{"num_hidden_layers": 15, "hidden_size": 256, "num_attention_heads": 12, "num_key_value_heads": 3, "head_dim": 32, "intermediate_size": 704, "vocab_size": 8192, "hidden_act": "swiglu", "norm": "rmsnorm", "norm_place": "pre", "norm_eps": 1e-06, "positions": "rope", "rope_theta": 38700.0, "rope_fraction": 1.0, "qk_norm": false, "attn_scale": 0.177, "bias": "none", "tie_word_embeddings": false, "parallel_block": false, "init": "normal", "init_std_qkv": 0.0748, "init_std_o": 0.0112, "init_std_up": 0.0748, "init_std_down": 0.00824, "optimizer": "muon", "learning_rate": 0.00153, "lr_mult_o": 2.0, "lr_mult_down": 1.5, "beta1": 0.93, "lr_head": 0.00471, "max_grad_norm": 2.0, "warmup_steps": 200, "schedule": "cos", "final_lr_fraction": 0.03, "batch_tokens": 32768, "max_seq_len": 384, "doc_mask": true, "z_loss": 1e-05, "train_tokens": 357900000, "max_steps": 10923, "dataset": "wikipedia_en"}
MLP neurons of a small language model. Each row is named by its layer, matrix (down: output weights) and neuron, and shows model dimensions 192-255. Each number is 128 + 32 x the weight over its row's rms, rounded and kept within 0 to 255. A neuron's up and down rows have the sign that makes its largest values positive.
A block is one neuron, or neurons of one layer that tend to fire together. Before each block is what it responds to, as a language model described it from the Wikipedia text at the highest values.

Mid-word subword fragments
L3.down35 [ 97 117 130 174 118  79 110 174  65 128 146  85 151  69 135 144 172 145 110 142 157  82  82 124 143 118 146 147 127 145 127 125 153 217 129 109 116  81 159 139 135  83  95 140 115  96 162 156 168 158 113 118 106  82  89 170 158 123 150 138 158 155 118 108]
L3.down57 [132 130 119 126  51 150 148 129  93  94 112 111 161  81 146 142  59 121  90 156 100 154 141 116 161 151 148 116 100  78 156 211 148 129 103 152 124 139 137 176 120 186 141 148 144  93 105 102 166 133  86 143 104 139 195 138 101 165 153 171 164  66 127 128]
L3.down435 [ 97 104 136 129  67 173 130 142 132 137 138 144 189 129 142 162  89 192 119 153  96 105 116 179 118 120 104 128  57 101 126  87 121 134 139 148 158 119 144 206 163 134 146 138 158 108 135 101 137 126 114 122 103 130 128 147  98 135 138  99 105 112 110  84]
L3.down504 [112 109 202 157 136 180 174 124 107  74 166 114 134 124  76  91 162 147 164 139 105 132 128  82 130 135  97 134 150 140  85 156 124 168  99 152 131 155 109 149 136 106  73 133  90 104 101 145 113  69 129 119 110 123 123 165 160 147  56 169 142  99 145 115]

Word-ending pieces, table pipes
L4.down274 [143  84 132 196 164 146 178 143 157 114  92 122 167 167 126  91 127 148 101 125 122 137 123 141  97  82  94 116 103 161 130 142  91 125 157 133 111 130 102 177 155 136 125 115   8  95 172 122 122 212 141  68 138  99 166 133 138 137 151 176 133  65 144 153]
L4.down287 [135  85 120 146 129  93 136 139 135 124 171 166 112 127  81 139 174 158 121 156  54 156 110 130  98 169 158 134 131 148 157 131 159  94 138 107 146  60  94 136  75  73  71 181 125 130 120  72 181 123 166 134 132 140 140  90 140 126 133 160 108  94 175 139]
L4.down318 [118 150 111 180 116 143 163 101  94  88 101 129 133 170 105 106  98  86 116  51 135 136 130  79 184 133 139 153 100 144  78 154 122 134 165 196 151 140  96 172 131 134  75 176  68 159 152  96  44 186 101 124  98 100 107 140 163 172  74 102 137 129 130  45]
L4.down370 [157 129  96 135 111 165 146 147 118 123 146 103 117 179 113 141 136 138 104 187 109 111 146 209 131 107 145  86 176 144 129 147  65 100 113 133  93 119 116 179 154  87 102 103 124 141 169 109 129 170 112 109 167 151 172 148 142 177  94  94 126 127 129  98]

Ordinal compound hyphen
L3.down15 [142 177  94 137 101 125 139 197 129 151 133 197 128 144 147 122 134 130 117 165 169  89  98 105 150 114 166  92  73 150 139 126  40  97 138 158  82 123 124  93 142 119  89 107 142 111 201 122 149 162 142 164 132 150 104 119  92 116 114  78 120  99 122 109]
L3.down78 [118  88 138 124 128 134 106 166  94  91 133 148 158 191 151 116 135 135 117 111 216 118 129  88 150  62 171  92 106 141 120  88  93  75 170  94  78 159 134 131  73 177 125 128 161 111 152 135 111 154  88  84 123 112 143 148  78 168 128 111 174 138 189 118]
L3.down290 [ 82 196 200 161 174 120 135 166 126 110 118 186 115 125 106 136 122 164  94 105  99 150 134 157 118 125 151 110 117  94 112 114 158  95 126 119 120 139  88 159 192 148 151 145 123 120 151 198 191  91 101  86 155 193 160 152  91 123 180 177 157 141 154 144]
L3.down549 [158  99 141 113  99 166 183 150 138 155 110 137 159 113 144 164 121 124 152 161 141 166 140  70  87 215 162 139 132 161  96 150  81 138 132 101 134 160 150 101 149 129 134  89 185 113 153 159 127 155 188 106 149  98  43 141 167 114 119 135 144 139  25 173]

Clause-introducing connectives
L3.down123 [187 181 117 171 144 191 125 165 148  93  68 103 148 123 104 135 111 108 102 138 150  49 182 192 185  71 122 154 145  94 116  76 138 124 131 109 112 138 142  67 140 172 126 138  81  86 105 141 114 129 151  82 143 132 131 149 113 118 122 125 168  82 138 153]
L3.down217 [128 187  83 195 108 161 143 181 100 158 139 119 123  92 163 131  60  90 119  91 104 142 110 158 103 160 171 121  90  35 123  71 171 205 140 140 125  65 117 159 150 105 114 116 150 114 124 174  93 164 118 106 111 127 143 109  89 146  64 138 167 163 139  96]
L3.down533 [100 151 145 143 170 138 108 139 102 156 118 108 121 127 118 143  98  77  99 146 158 167 108 120 138 153 103 126 100 175 101 106 134  97 157 172  87 116 129 145 141 163 143 130 145 113 120 152 156  74 141  84  79 150  83 194 126  78  43 124 121 134  55 149]
L3.down627 [146 136  68 160 161 175 141 157  34 128 111 117 130 164 165 128  80  73 128 153  99  94 112 101 137 121 117 129 126  72 150 153 177 157  54 125 151 138 158 128 179 111 111  95 170 128  37  97  90  65 184 101 105  98 147 150  81 102  23 126 121 155  71  60]

Clause-opening subordinators
L4.down247 [ 76 177 140 166 163 105 107  98  84 108  90 199 159 136 140 117 200  92  92 193  97 132 175 161 151 126 141 160 106 146 117 134  97 133 105 136 158 134  56 148 142 125 150  59 112 126  69 155 129  51 107 110 116 158 132 180 165 170 117 158 119 120 100 110]
L4.down268 [ 77 122 176 127 181 153 204 100 149 105 166  89 137 109  63 155  94  67 146 120  71 139 114 148 148 161 137 154 157 126 165 156 120 116 161 134 120 121 172 148 152  97  94 101 217 152 134 147 127  80  84  29 198 126 142 137  58 145 132 121  86 164  88 144]
L4.down530 [129 169 158 148 187 146  87 166 108  90 116  75 141  59 140 109 155  80 166 115 124  98 115 146  99 123 159 119 169 115 140 135 111 124 143 127 177 120 138 133 117 129 143 142  93 160 115 161 147 113  90 110 142 136 106 161 157 137 131 142 102 161 115 151]
L4.down632 [118 144  82 146 129  97  76  98 112 133  95 191 119 140 133 151 121 108  94 167 147 178 167 139  98 164 145 120 128  94 196 111  77 114 108 102 174 111 122  84 117  97 197 196 170 123  56 123  90 135 156 133 156 162 133 170 122 165 122 111 179  74 128 117]

Possessive apostrophe
L5.down304 [147 180 132  86  98 103 147  87 206 123 127 149 135 159 173 139 131  71 134  83  95 134 139 153 131 147 119 157 105 138 150 161 120 175 116 142 145 119 153 132 121  94 160 100 162 144 129 137 117 138 163  90 116 112 142 162 104 130 128 146 161 166 108 103]

"of" after time/place nouns
L4.down102 [ 59 181 164 142  76 131 163 145 116 163 192 120 101 135 131 157 115 121 123 187 152 147 122 130 138 151 142 165 130  95  91 157  89 131 134 192 102 188 107 141 103 141 159 175  41  73 109 116 147 120 118 142 142 128 175 142  83 153  83 160 101 124 169  97]
L4.down159 [115  79 135 124 170 151 161 150 154 144  81 159 159 185 124 123 153 133 163  92  81 178 135 240 140 136 153 109 120 111 128 130 122 113 105 116 101 112 148 112 165 106  56 115 137 160 135  90  76 136 128 116 173 121 143 132 158 199 149 118  94 165 167 122]
L4.down231 [ 92 134 161 120 147 145 109 112  93 185 151 139 197 165 164 130 191 107 145  91  73 106  76 157  84 143 164 101 109 151 105 143  87  89 139 173 191  98 100 126 112 169  71 158 122 205 136  95 102  96 127  90 163 109 110 148 180 157 110 154 152 145  82 142]
L4.down592 [128 139 135 209 130 113 143 172 145  31  94 106 149 174 163  66 160 108 102 101 172  95 122  82 127  84 152 145 162 141 179 187 110 114 133 142  93 155 143  61 119 145 149 142 107 130  74  89 141 124 116 117 142 166 154  96 111 173 109 132  50 143 122 106]

Partitive of / score separators
L4.down6 [220  98 121 109 144  94 143 117  78  59 129 113 123 114 159  99 166  61 107 147 122 145 138 146 127 114 100 105 137 131  84  98  70 145 172  70 179 139 101  87 152 115 109 150 116 142 129 115 113 106 129 135  97 158 175 116 114 140 113 134  77 154 149 181]
L4.down237 [129 138 180 124 151 108 122  76 155  63 113 167 127 130 115  77 128 126 165 120 125 121 150 128 149 135 120 122 195  78 156 144 105 141 121 147 130 153 141 162 119  88  97 150  94 177  55 184 131 140 119 102  94 124 133 135  94 115  85 133 131 151  95 100]
L4.down350 [154  90 184  52 106 130 107 167 120 111 123 100 119 108  93  81 208 134 144 101 137 156 153  88 129 122 142 107 118 157 101 138  99 115 161 110 103 124 185 168 118 174 132 128 127 112 162 142 119 124 124 104 110 139 200  99 117 164 162 110 128 128 134 140]
L4.down467 [128 157 146 143 147 138  94 162 113  72 128  97 145  84 144 155 116 117 106 117 170 145 132 123 140 154 108 180  98 120 196  99 138 116 126 128 144 141 152 148 118  90 139 129 145 132  91 108 165 121 126  95 175  29 125 124 126  81 176 125 191 118 188 116]

Connector between paired items
L3.down17 [ 82  99 104 111 135 130 176 166 114  47 126 161  95 194 115 132  77 114 148 165 120  85  92 146  97 157 101  82 129 123  87  76 152 182 142 123 173 204 112 104 103 142  94  76  98  90 137 152 117  88 158  68 100  88 135  90 141 139 126 170 140 137 203 136]
L3.down116 [ 93 170 147  99  65 130  95  97  93 117  98 142 130 143  91  69  63 186 136 125  96  97 148 110 103 104 144 116 119 150 174 133 214 162 122 165 130 145 174 130 128 119 150 119 144 109 117 104  74 118 139  93  99  91  91  71 147 177 168 116  92 103 189 159]
L3.down350 [ 82 149 156 113 116 136 106  91 140 112 127 147 113  96 141  91 169  97 163 125 137 141  55 160 115  70 164 151  81 110 102 104 142  81  86  60 104 125 169 192 132 136 114 104 140 126  57 165 147 150 118 152 101 165  82 133 173 144 188 155 129  71 104  91]
L3.down625 [143 126 108 127  85  93 145 174 114 124 167 150 134 127 109 144 121 110 140  84 144 110 176 174 155 165 119 138 137 139 122  78  99 128 108 110 170 192 153 163 112 149 142 154  78 109 128 112 123  85 157 219  99 109  76  91 140 119 101 144 112 169 102 102]

Coordinating "and" after names
L5.down654 [148 116 124 115 140 214 168 118 128  87  86  72 155 147 126 139  69 175 155  92 128 149 166 108  86 115  76 205 178 140 167 140  80  78 156 173 120 128  95 152 110 130 183 106 149 112  99 152 203 166 125 122 119 191 102 139 111 128 137 111 185 207 116 132]

Clause-opening function words
L5.down620 [136 153 138 121 169 131 158 134 109 109 153 126 152 180 145 147 165 124 213 118 142 127 178 110 115  88 125 132 141  96  68 123 136 100 170  87  58  96 198 169 174 141 149 111 206  77  65 117 183 122  65 136 186 174 134 158 127 127 105  81 130 136 165  80]

Mid-word fragments
L5.down111 [115 127 170 137  85 118 189 132  74 145 179 108 130 110  90 125 132  95  70 161 113 108  88 127 142 135  69 165 173 123  98 166 107  97 100 143 130  73 140 185 119 121 141  93 144 137 139 135 167 175  98 152 181 155 164 198 133 156 159 139 152  35 138 102]

Possessive apostrophe
L4.down56 [ 96 156 108 121 139 174 156 129 137 122 132  66 147 160 104  85 141 153 132 134 132 132  93 155  71 127 116 183 140 147 130 132 108 154  99  92 116  85 176  81 139 115 138 120  68  92 198 152 149 193 183 113 101  96 138 158  90 125 146 148 115 136 120 123]
L4.down306 [125 141 144 104  80 102  76 113  88 138 141 105  78 138 148 134 128 199 137 118 100 153  83  96 144 156 169 110 151 104 103  73 183 193 130 139 191 131 114  59 159  91 106 109  63 177 158 128 104 127 143 112  50  92 131 123 177 131 175 118 146 136 136 118]
L4.down607 [179 127  75 108 168 146 138  92 133 183 109 163  95 145 173 108 113 134  94 106 203 109 148 125 135 124 155 154 142 110 116 107 123 136 156 108 148 108  95 152  95 116 161 122 166  79 165 141 195 132 115 182 130 134 138  79 180 146 134 103 178  50  89 144]
L4.down637 [170  90 138 120 136 121  84 127 201  91 110 151 159  81 104 141 113 140 174  74 108 114 144 134 128 123  83 169  98 139 100 131 136 109 188 153 139 147 142  91 140 184 109 174 141 108 151  97 124 102 164  85 161 124 104 138 141 113 121  97 138  87 109 122]

Word-completing subword pieces
L5.down642 [158 151 126 118 132  96 112 130 144 114  79 121 143 135  82 135 133 185 113 109 130 179 123 140  89 169 155 161 105 160 147 108 140  83 155 138 130 145  70 127 175 101 145 132 191 120  94 126 108 146 150 173 160 179  97 135 145  82  60 127 139 130  84 153]

End of person names
L3.down386 [ 91 141 134 192 113  78 111 119 110 126 114 156 131 127 117 146 136 116  88 113 165  87  81 182 139 105 171 102 144 127 135 133  91 104 161 164 138 154  86 108 195  94  23 195 150 103  42 119 140 139  80  82  98 170 123 134 114 124  94 108 148 131 131  82]
L3.down531 [187 113 142 167 119 119 161  67 140  40 138 118 126 125 125  77 116 202 130  89  79 156 171 171 195 119 154 109  96 142 129 149 130 177 122  99 163 160 103 131 163 161  70  97 142 137 118 113 123 141 164 163  69 123 100 162 165 118 124  91 114  65 138 100]
L3.down541 [143 103 129 155  84 119 128  98 185  90 121 103 121 122 127 173  97  91 153  98 175 155  97 160 161  92 136 130 102  95 196 161 122  85 150 186 132 101  98 160 176 156  71 135 150  89 136 138 127 109 132 107  87 123 121 161 107 103  56 103 120  93 106 118]
L3.down552 [124  42  91 154 152 153 110 108 177 124  74  92  95 125 139 159 173 100 108 183 171 126 140 148 137  78 164 103 109 130 105  83  83  82 195 143 152 142 122  62 155 187 105 124 149 153 135 109 116 158 165 108 118  64 123 187 131 143 138  80 149 149 141 106]

Sports stat score separators
L3.down250 [155 181 167 117 114 104 125 159  98 104 178 125 148 136 194  79 137 115 130 123 113 100 189  71 183 123 176 120 107  95 160  93 108 122  56 132 154  95  93 114  59  72  79  64 120  95 123 100 150 123  61  75 110  46 101  99  97 129 130  98  92 134 105 133]
L3.down317 [110 114 113 106 147 107 127 168  80  72 108 192 185 105 186 154 111 117  37 104 140 123 118 138  82 125 182 142 166 151 101  83 105  93 125 122 149  91 137 130  53  56 146 127 126 157 146 131 135 153  97 163 162  72 149 147 156 147 118  63  68  85 147  90]
L3.down323 [ 95 104 159 186  83 182  85 131 141 107 141 137 159 147 131  88 139 107 116 132 182  85 165 163 129  54 137 140 102 148 143  96 148 171 145 104 142 113 117  69  83 160 161 181  91 167 109  96 179 155 107 101  64 147 125 118 165 128 126  71 168 128 135 182]
L3.down537 [164 115 128 179 152 103 148 137  64 143 153  97 137 132 124 131 125  83 108 163 172 103 162 153 124  82 103 130 133 154 136 168 149  94  97  85 124 102 150 139 148  85 149 156 160 126 108 152  61  80 121  77  60 129 127 122 158 122  92  73 102 170 107 154]

Clause-opening function words
L3.down28 [101 131 131  81 115 109 130  50 132 114  78 163 125  77 154 138 168 156 132 134  92 164 170 128 104 137 110 122 103 141 120  62  97  94  79  93 156 186 122  96 118 167 107  79  92 139 172  98 131 149 175  81 138  74 162 132 153 155 152 116 133 134 157 105]
L3.down75 [147  91 136 138 113 150 185  90  95 150 125 175 122 145  89 152  96 111 156 175  84 106 147 130 129 100 137 146 122 101 163 155 133 126 167 181 117 108 172 145 132 121 185 115  81 151 158 115 102 118  66 162 122 134 182 139 103  90 133  93 189 110  65 120]
L3.down354 [138 100 131 116 166 124 114 166  85 118 131 139 144 129 182 148 164 146 171 110  93 168 136 125  60 154 104 156 136  98 114 119 114 108 135 140 140 176  49 106 124 163 106 113 114 117 123 108  72 110 143  69 120 112 110 113 148 139 114 150 185  87 106 159]
L3.down517 [139 115 107 164 115 166 124 125 131 125 107  96 103 134 141 157 180 110 163 147 126 203  92 149 104 126  59 125  72 124 111 150 143 148 158 157 128  49 125 167  72 142  91  69  26  93 119 126 157  69 105 130 153  81 111 158 147  99 131 169 107 104 179 170]

Word-internal continuation pieces
L3.down358 [134  76 187 134 161  51 113 161 136 116 176 177 127 176 121  72 115 116  74 167 125 112  73 124 190 132  96 101 137 100 142  86 134 154 100  90  58 140 102 158  89 148 114 116 159 120 104 182 143 163 154 106 137 164 137 142 134 159 101  90 107 114  79 102]
L3.down425 [177 176 136 120 168  78 150 148 109  71 114 123 151  37 102 110 119 177 152 127 132 145 142 114 151 117 192 143 177 113 154 121 140  78 159 114 138  84 103 105 135 132 130 117 154 133 172 135  71 128 143 104 198  95 119 138 142 157 148 183  97 133 122 135]
L3.down547 [137  78 140 146 131  72 136  77  92 125 130 155 153 134 141 111 192 137 125  74  73 138 177 162 128 101  95  67  89 130 152  61 123 127 132  96  55 132 167 102 174 186 191 115 131  96 142 137 147  96 117 143 111 128 122 153 167  20 119 154 174 101 100 107]
L3.down676 [139 203  90 142 139 119 127 127 128  87 134 123 162 114 114 137  92 139 129 183 146  93 139 109 126  87 156 137  88 144  94 116 152 109 167 120 106  88 133  95 179 139  90 110 142 128 169 147 154 178 124 173 120 128 139 131 102  91  92 114 158 134  98  99]

Clause-opening boundary tokens
L4.down36 [131 176  93 177 145  95  95 236 148 147 106 179 118 180 128 194 146 110 109 109 119 140 152 143 174 195 221 124 117 109 185  81 222 131 114  77 163  97 142  95  81 118 102  75 173 113 139  69 181  93  77 134 151 131  54 117 126 116 100 124 147 176 136 131]
L4.down271 [125 124 103  81 153 132  84 204 158 178 135 101 116 167 161  95 200  77 131 179 179 190 177  83 115 150 134  91 182 140 133 101 159 139 120 127 130 100 151 158 111  57 107  89 205 154 123 142 108 152  94 108 153 168  96 134 126 144 124 146  51 167 146 145]
L4.down402 [103 132 114 171 139 113  68 102  93 156 114 112 163 163 121 149 126 128  94 109 137 142 143 124 151 150 174 153 102 115 122 158 150  86 166 179 120 162 154 178  44 147 123 149 163 117 102 153 189 183 172 168 138  95  73 126 202 170 157 121 121 132  71 151]
L4.down431 [151 133 191 235 144 162 102 129  85  97 107  58 178 133 146 143 147  65 163 122 124 116 105 118 139 163 177 170 164 140 149 110 150  95  86 171 143 132  85  79 133 170 123 106 103 109 108 178 125 148 111  80 109 107  91 135 129 126 137 143  77 128 174  93]

Separators after numbers
L5.down53 [127 112 109 100  98 134 109 114 148  68 185 123 103  45 132 199 120  82 138 134 116 153  99  87 110 141 111 165 139 135  96 150 163 158 109 232 195 122 158  93  76 129  98  84  43 164 128 153 190 139  95 106 103 144  70 142  93  84 186 153 112 153 115  57]

Negation word "no"
L3.down160 [159 151 215 133 181 113 140 112  45  95 151  89  68 162 173  96 122  65  82 153  64 123 151 155  90 114 126  81 149 122 166  98 150 127 152  73  72 127 104 184 119 131  99  99 214 117 170 143 138 188  82 145 102 128  92 131  67 174  90 128 160 150 123 192]
L3.down236 [146  84 111 139 154 176 149  61 164 153 125 139 105 181 158 107 101  38 142 110 125 173  77 165 121 143  82 138 124 150 104 134  75 128 129 167 145  78 141 101 140 172 120  92 138 165 123 100  95  82 142 118 150 159 129 134 139 131 153 111 114 102 153 107]
L3.down339 [142 108 137 139 104 127 115  75  77  91  95 147 191 147  86 106 152 153 173  86 123 164 156 145 150 139 156 112  98  61 148 140  95 167 150  82 167 163 129 100  87 105  83 109  91 133  91 169 142 122 177 148 126 139 123 124 119  37  80  53 117 142 173 167]
L3.down497 [ 85 114 109 117 106 143 126 143  72 139 155 137 163 124 133 102 142 151 141 164 140 174 108 162 113  64 125 134 119 151  85 154 118 169 124  74 115  92 170 140  99  82 175 157 102 134  88 181 115 105 186 135 126 132 100 162 178 148 144 126 138 132 126 124]

Main verb after subject
L5.down571 [145 135 171 148 180 184 166 153  88  82  60 123 129 157 109 154  99 109 134 133  78 169 118 119  72  98 106 149 129 150 159 179 116 153 106 164 129 121 113 120  97 169 160  83 110 162 113  99  98 135 115  93 122  91 157  54 137 169 129 158 132 136 110 174]

Apostrophes in contractions
L3.down209 [125 122 107 146 135  84 150  73 167 142 145 157 147 158 164 128 181 168 149  70 120 127 188  98 175  95 127 123 166  98 119 145 158 137 129 122  94 120 139 101 106 162 169 129 122 134 167 107 122 154 123 156 141 110  85  73 122 115  77 100 121 123 183 139]
L3.down345 [179  98 102 149  53 151  78  80  65 144 159  86 112 132  34 112 131 116 126  96 111 154  88 101 117 117 116 147 188 135  88 108 161 131 146 166 120  49 104 119  36 120 117 135  62 160  68  92  99 139 105  95 101 132 136 130 137 133  80 137  71 151 200 132]
L3.down387 [104 102  29 148  95 165  61 189 123 171  89 178 125 147  95 108 142 142 122 113 133 164 130 149 116 108 187 156 121 132 145 157  86 167 164  92 164 161  88 158 132  91  99 179 106 139 108  71 146  86 126  72  93 173 109  48 100 109 111 159  97 149 156  92]
L3.down703 [140 137 145 106 148 122  84  84  47 154  96 124  95 146 134 112 103 102 143 109 126  63 187 201 105 121  98 145 139 123 104 129 145 120 139 197 184 153 129 109 180  61  59 111 102 149 109  69 139 168 128 147 155 124 141 114 139 127 161 167 166 130 169 181]

Noun endings and heading words
L5.down174 [125 180 151 100 143 124 123 108 101 147 135 246 138  79  85 138  84 156 146 131 130 138 174  81 140  52  43 152 113 154 185 151  94 152 118 152  64 157 124  79 151 120 144 147 137 127 130  94  83 159 121  92 203 110 106 146 122  95 123 112 106  99 116  94]

Word "to" after verbs
L4.down97 [128 148 139 113 168 155 169 139  94  49 122  69 136 137 166 134 185  99 134 115 106  92 135 110  54 158  91 132 146 116 134 138 134  89 124 160 102 113 103 141 159 122  98 141  71 143 170 140  63 128 128 106 123 119  33 107 140  85 146 192 115  79 147 171]
L4.down403 [120  95 103 116  71 108 107 136 119  78 119 174 179  86 174 122 121  99 127 130 148 122 163 127 120 130 120 148  98 126 123 117 159  96  22  96 167 154 119 118 132 113 176 147 107  89 144 130  95 116 124  85  91 143  99 141 122 155 162 115 112 105 157 103]
L4.down449 [120  61 134 115  97 179 125 136 158 159 141 137 120 223 172 129 154  65 139  84 101 150  98 118  84 124 130  76 187 121 174 151 166 103 121 138 144 151 155 102 145 121 124 108 159 104 102 116 164 154  95 105 110  95  37 163  86 154 181 135  71 103 147 135]
L4.down657 [101 142 117 147 161 144 130 186 146 130  97  56 100 206 136 136 163 117 140 109 115 149 139 173 105 115 120 215 168 103  67 132 115 137 132 171 110 135 147 153  92 110 188 153 160 142  69 137  90 107 104 104 122 138 131 109 137 129 115 170 145  67 111 163]

End of name
L4.down93 [160 130 166 106 158 159  85 100 123 100 118 152 189 169 129 108 178  75 226  87 195 187 193 105 121 133 103 139 107 158 111  81  70 132 102  74  95 149 111 112  91 135 158 125 125 151 105 164 179 149 147 116 169 173 117 114 135 119 177 142 142 106 164 129]
L4.down158 [147 115  78 142  87 190  93 138 107  94 105  87 191  95  65 154 155  42 111 162 150 110 127 133 120 147 173 136 115 134 102 158 119  50 124 101 181 134  85 123 119 172  97  65  91 133  89 132 134 136 169 168 125 101 107 165 160 142  91 120 113  90 138  83]
L4.down213 [165 133 126 166 122 138  97 113 113  81  51 126  66 140 152 148 118 149 140 126 151 111 165 169 124 118 124  68  87 151  93 161 111  89 107 166 140  98  99 135 153 172 106  69  92 151 167 107  84  90 179  96 172 129  98 142 112 111 186 205 216 134  86 138]
L4.down588 [107 120 126 135  97 129 174 125 141 121 133 105 112 175  98 143 180  80 167 130 126 154  56 127 122 151 133 137 130 155 109 121 133 128 173 128 160 168 112 132 154 180  77 132 128 132 146 190 171 143 170  90  95 141 144 121 154  56  96 108 139 184 113 151]